Weights of a small GPT-style language model, trained from scratch on English Wikipedia.
Size: width 256, MLP 896 GELU, 10.7M parameters.
Training: a variant of Muon for these matrices, 185M tokens, 11292 steps.
MLP neurons of a small language model. Each row is named by its layer, matrix (up: input weights; down: output weights) and neuron, and shows model dimensions 192-255. Each number is 128 + 32 x the weight over its row's rms, rounded and kept within 0 to 255.
Before each neuron's rows, "fires on" lists the tokens most often at its 100 highest values on Wikipedia text that the model never trained on.

fires on: "- ", "(", "\n", "==", "\n\n"
L2.up893 [122 119 143 146  34 155 160 103 132 126 116 110 179 121 145 123 108  91 140 180 132 165 103 172 126 121 101 126 132 140 179 156 115 132 119 123 143 151 130 129  70 136 105 115 136 149 141  93  96 145  82 153  93  94 179 161 166 135 124 133 170 133 111 176]
L2.down893 [175  80 141  48 160  61 138  52 185 152 146 134 120 183 132  63  88 123 176 132 161 133 101 132 121  80 114 123 118 126 131  96 105  84 152  55  98 114 176 118 132 135 137 169 150 147 139 134 119  89 144 152 109 100 136  34 114  70 137 135 165 114 106 147]

fires on: "\n", "ent ", "no ", "ous ", "\n\n", "ve "
L2.up40 [121 120 161 135 121 166  90 112 105 166 144 114 189 121  97  94 143 185 134 148 187 103 137 141  56 170 162 122 163 156 145  87 141 135 214 159 143 109 184 208 153 140 134 148 143 160 112  91 123 165 132 199 117 172 101 123 130 114 132 119 102 125 134 154]
L2.down40 [ 91 167 125  55 143 116 145 109  57 162 134 120 113  91 112 129 136  67 139 144 106 155 101  73 112  87  45 120 135 119  87 153 105 112 125 141  60 138 156 100  88 168 130 122 116 139 139 178 111 141 112 114 132  90 151 149 109 148 142 177 134 126  86 115]

fires on: "0", "in ", "y ", "f "
L5.up191 [ 81 193  55 106  56 115  91 102 151 123 139  98 134  72 148 164 148  97  84 136 154 146 120 127 118  94 110 122  61 116  65 173 190 164 115 154 176  96 217 137 126 142 115 121 140 102 128 132  99 168 137 166  93 194 145  95 139 148 130 177 162 111  90  97]
L5.down191 [ 70 115  81 107 122 111 170 120 149 174 118 158 155 136 187 167 113 129  69 131 159 130 187 145 228 136 170 124 144 181 168 183  79 181 151  83  83 173 130 154 157  88  62  86 126 126  85 122 122  85  83 117  98  70  97 167  89 147 170  93 124 123 167  97]

fires on: "-", ", ", "y", "'"
L6.up713 [155  97 111 112  97 119 129 146  95 121  88 113 117 117  76 169 140 110 163 116  81 157 154 137 202 132 129 158 162 116 178 179 161 118  69  65 144  48 124 113 101  98 107 112  87 162 131  94 134 136 182 138 171 156  53 100 123  94 111 102 169 100 153  81]
L6.down713 [102 149 155  91 182 157 114  31 126 140 120  82  77 175 140 209 108 120 142 131 115 140 112 118  53 124 145 128  97 161 135 103 180 121  80 102 128  92 180 109  56  71 138 138 128 115 121  99 135 170  72 165 127 191 143 192 145 150 106 141 125  73  86 143]

fires on: "), ", "\n", "– ", "— ", "- ", "re "
L4.up608 [ 65 138  76  97 115 132 141 210 151 156 107 147 128 125 165 104  92 158 156 157 102 113 152 178 137 100 142 117  94 182 117 173  95  86 174 137 192 130 105 139  96 168 106 135 152 138 133  86 131  73  98  87 164 143 140 106 149 109 123  95 162 102 122 115]
L4.down608 [ 98 123 143 121 140 135  95 111 158 118 162 192 152 123 115  78  87 114  98 158 127 162 144  90 132  88  94 184 118 179 125  86  74  96 111 131  80 146 114 178 128  79 156 103 141 108 110 151 160 129 201 175 125 116 157 199 124 131 132 157 143 125  87 145]

fires on: "ov", "\"", "ab", "ev", "ou"
L5.up253 [153 161 140 103 149 187 122 131 105 140 121 147 104 127 149 131  91  94 120 123 166 112  98 140 111 118 128 150  88 203 149 145 139  76 122 108 170 122  89 152  75 110 104 118 123 139  60 155 176 166 169 104 100 147 141 147  99 141 128 144 145  95 109 116]
L5.down253 [ 96 121 154 147 159 102 156  90  81 167 135 134  88  87 141 109 137 196  61  87 128 183 131  72 123 128 195 117 149 152 146 126  69 114 146 204 104 124 184  82  43 101 141 164 140 160 173 132 120 144 142 142 142 191  96 148 152 149 199 172 112 173  98 107]

fires on: "| ", "- ", "4"
L2.up220 [ 97 141 130 180 115 122 114 103  91 114 194 107 133 120 152  83 107 141 135  63  83 167 105 155 100 204 123 117 149 133 143 197 122 146 157 162  95 128  99 145 127  74 145 146 150 129 166 190 169 100 108 135  77 154 172 124 184  43 133 117 142 111 157 112]
L2.down220 [149 134 146  52 152 128 141 148 184 175  92 146 129 157 123 113  68 126 132 120 133 133 123 142 122 142 156 116 187 107  82 146 123 133 149  66 138 143 155 143 134 159 158 134 120  96 135 116 115 155 135 118  52 132 138 102 161 118 180  90 165 136 125 137]

fires on: "er", "ar", "o", "l", "tor", "up"
L8.up56 [139 132  85  73  69 138 165 109 154 125 110 151 105 165 115  92 154 105 107 174 155 107 129 148 127  92  67 139 115 158 142 135 162 122  89  95 153 145 131 158 205 118 108 123 129 103 125 130 148 118 125 142 146 167 140 170 114 198 121  77  84 136 133 113]
L8.down56 [103 188  87  81 103 102 151 131 162 218 159 148 142 120 136 122 190  69 125 102 131 119 117 102 163 138  97  55 119 170 141 193 210 113 160 168 152 170 119 170  97 108  83 136 170 105  73 184 101  70 177 151 101 127 143 113 154  89  91 153  98  82 117 114]

fires on: "| ", "6", ".", "°", "9"
L10.up744 [168 117 155 133 118 105 104 123 101 117 126 113 161  96 138 134 106  95 159 101 147 103 131  95 138 213 141  78 112  89 133 104 135 106 114 130 146 161  94 185 139 120 107 110 170 111  74  80 164 117 125 129 143 154  71 144 164 120 149 127 102 125 168  56]
L10.down744 [145 120 125 132  90 116 115 134  54 110 132 168 120  76 164 111 159 121 129 137 126 163 147 147 152 159  74 150 166 184  80  74 168 127  86 142  57  72 145 181 130 109  94 180 150 149 166 102 163 147 142 157 115 125  88 133 123  98  87 135 134 109 170 149]

fires on: "– ", "- ", "T ", "N ", "G ", "C "
L4.up576 [118  81  33 113 133 150 137 133  64 120 115 180 148 134 111 142 117 157  81 148 152 139 128  93 109 114  76 107  86 137 101  86 151   2 136 132 147 152 156 123 120  85 128  96 144 120 150 103 143 146 148 125 103 113 166  87 201 126  98 103 146 134 184 174]
L4.down576 [101 141 172 130 148 151 127  88 182 166 168 137 163 161 120 106 124 144  78 164 139 153 126  94 186 131 136 161 128 178 184 111 131 181 157 162 154 135  97 160 111 104 144 122 130 111  92 172 157  89 132 120 116  98 130 163 106 131 158  92 127  48 115  93]

fires on: "ther ", "\"", "ast ", "y ", "at ", "0"
L4.up340 [ 97 106 144 132  82 115  92 114 146  62 124 151 163  74 117 139 127 115 108 186 141 170 153 103 133 160 173  74 141 102 120 134 130  78 132  85 164  95 164 158 166 132 104 213 163 128 141 137  69 113 166 156 145 163 128 141 188 115 130 144 156  95 135  96]
L4.down340 [ 87 117 102 121 150  75 152 102 113 159  94 104 128 149 139 156 145 162 134  94 119 130 154 139 211 115 130 186 114 122 123 115  99 107 155  80  95 111  94 153 129 102 149  74 121 164  98 120 112  65  79 143 143 103 120 134 106 123  34  71 159 121 116  99]

fires on: "er", "tor", "tor ", "s", "ist", "ers"
L4.up219 [134  74 121 135 149 139 119 140 126  88 162 147 195 162  80  90 149 142 205  73 163 118 126 130 136 156 138 197 117  95 148  49 173  84 119 140 182  65 110 149 128 160 126 123 101 160  91 121 109 115 125  96 152 126 165 169 108  79 149 138 172  56 120 153]
L4.down219 [168 170 153 111 160 120 144 142  93  92 139 158  85 106 155 119 124 110 110 158 156  98 126 113 177 111 142 105 136 132  70 165 126 153 158 129 166 127  99 118 168 133 130 120 165 133 120  70 137 145 176 152 137 143 140 130 122 208 113 111  85 149 118 129]

fires on: "ap", "-", "as", "j", "em", ": "
L4.up638 [ 88 107 143 164 141 170 105 110 159 168 106  58 126  81 118 174 144 177 130 181 140 151 124 167 111 124 215 101  91 146 103 118  97 121 137  58 160 111 123 132 126 173 137 195 131  85 154 100 149 144 161  84 128 151 107 149 162 138 129 135 113 144 135 135]
L4.down638 [127 152  92  98 145 112 147 170  99  87 174  76 135 106 101 121  89 129 138  98 116 121 189 151  95 151  66 150 133 108 130 107 217  85 131 112 171 199 166 159 163 130  90 144 170  89  57 127 170 150 121  56 160 168 166 186 114 129 120  82  97 140  94 186]

fires on: "er", "er ", "\n\n", "ist", "m ", "ball"
L4.up378 [110 136 134 107 177 112 160 157 146  98 174 147 157 226 129 153 132 149 125  70 156 110 138  89 122 168 163 177 145  88  96 142 148 132 127 129 125  99 174 149 150 169 127 102  49  99 102  95 134 133 150 133 155  79 115 122 122 156  94 130 121 123  89  95]
L4.down378 [170 181 112 126  83 140 138 160  99 132 196 156  84 126 148 114 140 138 151 138 107 154 127 162  95 133 112 168 103 120 172 121 151 129 135  55 163 153  90  69 161  67 132  64 118 133  92 129 133 183 144 167 143  94 113 106 127 129  96 110  81 104 148 131]

fires on: "tural ", "public ", "ic ", "ical ", "ational ", "new "
L4.up144 [155 169 109 110  97 133  88 127 100  96 163  94 172 155 136 186  62 180 148 135 156 114 162 150  73 120 135 119 133 140 175 143  89 126 108 133 200 117 102  90 130 168 160 140 145 116 171 139 156  84 131 156  97 149 142  83  83 154 120 149  95 150 128 146]
L4.down144 [ 97 135 138  96 141 121 150 174 190 178  96 177 128 171  56 109 101 129  66 124 113 159 153 156 113 113 178  78 109  93 103 134 195 128 144 132 151 108 143  67 113 131 119 129  97 164  82 141 203 105 134 115  95 116 146 108 161 111 160 130 171 107 162 105]

fires on: "ican ", "ist ", "ian ", "are", "tural ", "ational "
L2.up769 [162 131 113  68 103 101 151 169  89 133 134 138 133 199 163 190 123 134 156 152 159 137 135  91 125  95 203 167 186 112 146 145 149 195  98 155 190 103  74 110 150 175  79 162 127 125 162 134 114 181 207 160 197 142 146  78 131 112 124 166 118 113 107  94]
L2.down769 [130  56 139 114 124 113 123 116 183 122 104 135 142 111  79  67 112 105 134  85 125 114 131 190 142 144 158 123  84 145  97 119 132 106 116 102 171 116 182 130 207 135 181 136 119 128 141  60 223  93  77 156 131  64  94 173 182 107 157 171 155  71 142  91]

fires on: "U", "es", "y", "s", "-"
L11.up538 [133  93 128 128 102 158 110 181 119 109 126 130 160 121 153 116 173  65 112 105 115 126 128  91 106 156  97  99 138 141 105 118 121 143  89 126 158 146 108 154 114 149 118 190 136 178 145 147  75  84 131 147 165 103  95 114 175  91 130 108 129 117 109 130]
L11.down538 [134 165 179  99 145 121  91 106 194 138 137 190 108 144 127 172 111 152 175 125 150 166 137 158  97 138 115 167 134 191 149 173 133 161 130 137 182 116 135 124  48  40 155 172 129  88 181  98 122  99 115  98 128 153 150 198 131 106  81 115 161 142  93  91]

fires on: "not", "v", "differ", "s", "clos", "duc"
L10.up817 [124 100 167  89 132 105 139 116 118 188 105  76 149 139 111 129 190 147  88 169 159 189 113 146 159 139 150 115 119  98 160  79 113 155 170 175 178 112 121 146 148 131 103 104 145 117 160 108 118 113  86 121  76  62  94 158 173 151 185  67 171 110 118 122]
L10.down817 [152 101 167 138 124 152 110 110 144 180 123  91 132 133 103 138 164 111 139 143 127 118 131 209 128 173 142 141 131 152 124 104 101 138 133 103 129  84 152  94 124 161  77 181 126 118 199 176 106 155 103  83 142 109  81 112 111  85 142  92 154 128 151 195]

fires on: "J", "are", "cl", "pl", "ul", "rit"
L11.up319 [159 103 168 161 125 111 119 188 117  86 123 132  56 118 102  81 178 168 187  91 131 132 105  76 109 132  77 151  81 140 134 132 125  93 112 153 161 134 157 112 166 156 152 115 111 100  73 141 136 118 159 206 177 134 122 143 156 147 106 165 106 187  83 103]
L11.down319 [135 166 122 193 165 103  64 114  67  95 160  88 107  54 170 120  78 109 153 109 108 162  67 136 219 133 153 112 118  99 144 159 103 114 170 117 195  93 133 140 150 102 163 127 172 160 122 139 134 150 156 136 103 126 120 130 119 136 155 126 109 167 106 192]

fires on: "& ", "addi", "vari", "A", "maj", "| "
L2.up679 [ 95 128 101 136 127 138 130 142 114 126 156 120 102 125 153 156 159  90 153  98  69 155 143 167 125 156 136 105 144  87  86 193  96 122 143 145 137 249 107 120  74  93 133 158 107 115 182 153 143  97 130 158 151  81 178  94 135 126 122 143 164 133 112  93]
L2.down679 [ 96 114 169 106  82 131 174 147 136 122 185  89 119 135 136 170  57 187  99 124  82 180 127 134 140  77 147 142 114 175 131  91 121  70 105  46 161 132 114 182 140 112  99 172 103 147 111 124 124 121 121  98 152 204 107 147 144 157 169 156 141 112 108 109]

fires on: ".", "of ", "about ", "°", ". ", "February "
L10.up303 [216 144 176 141 151 118 163 115  95  70 134 133 139  94 188 156 121 122 161 106 161 143 149 116 110 142 119 115 143 131 144 115 106  93 139  57 112 155 127 169 151 107 102 103 143  98 140  77 131 140 115 158 128 135  54  74 152 125 161 129  69 127 193 106]
L10.down303 [143 154 131 146 137 117  92 189 124 125 139 139 115  61 145 123 118 183 145 129 184 152 127 132 155 146  99 102 137 139  96 126 146 154 173  66  92 141 167 185 196  70  70 113 135 100 133 166  94 147 107 152 155  92  97 155 168 121 106 113  95 108 181  85]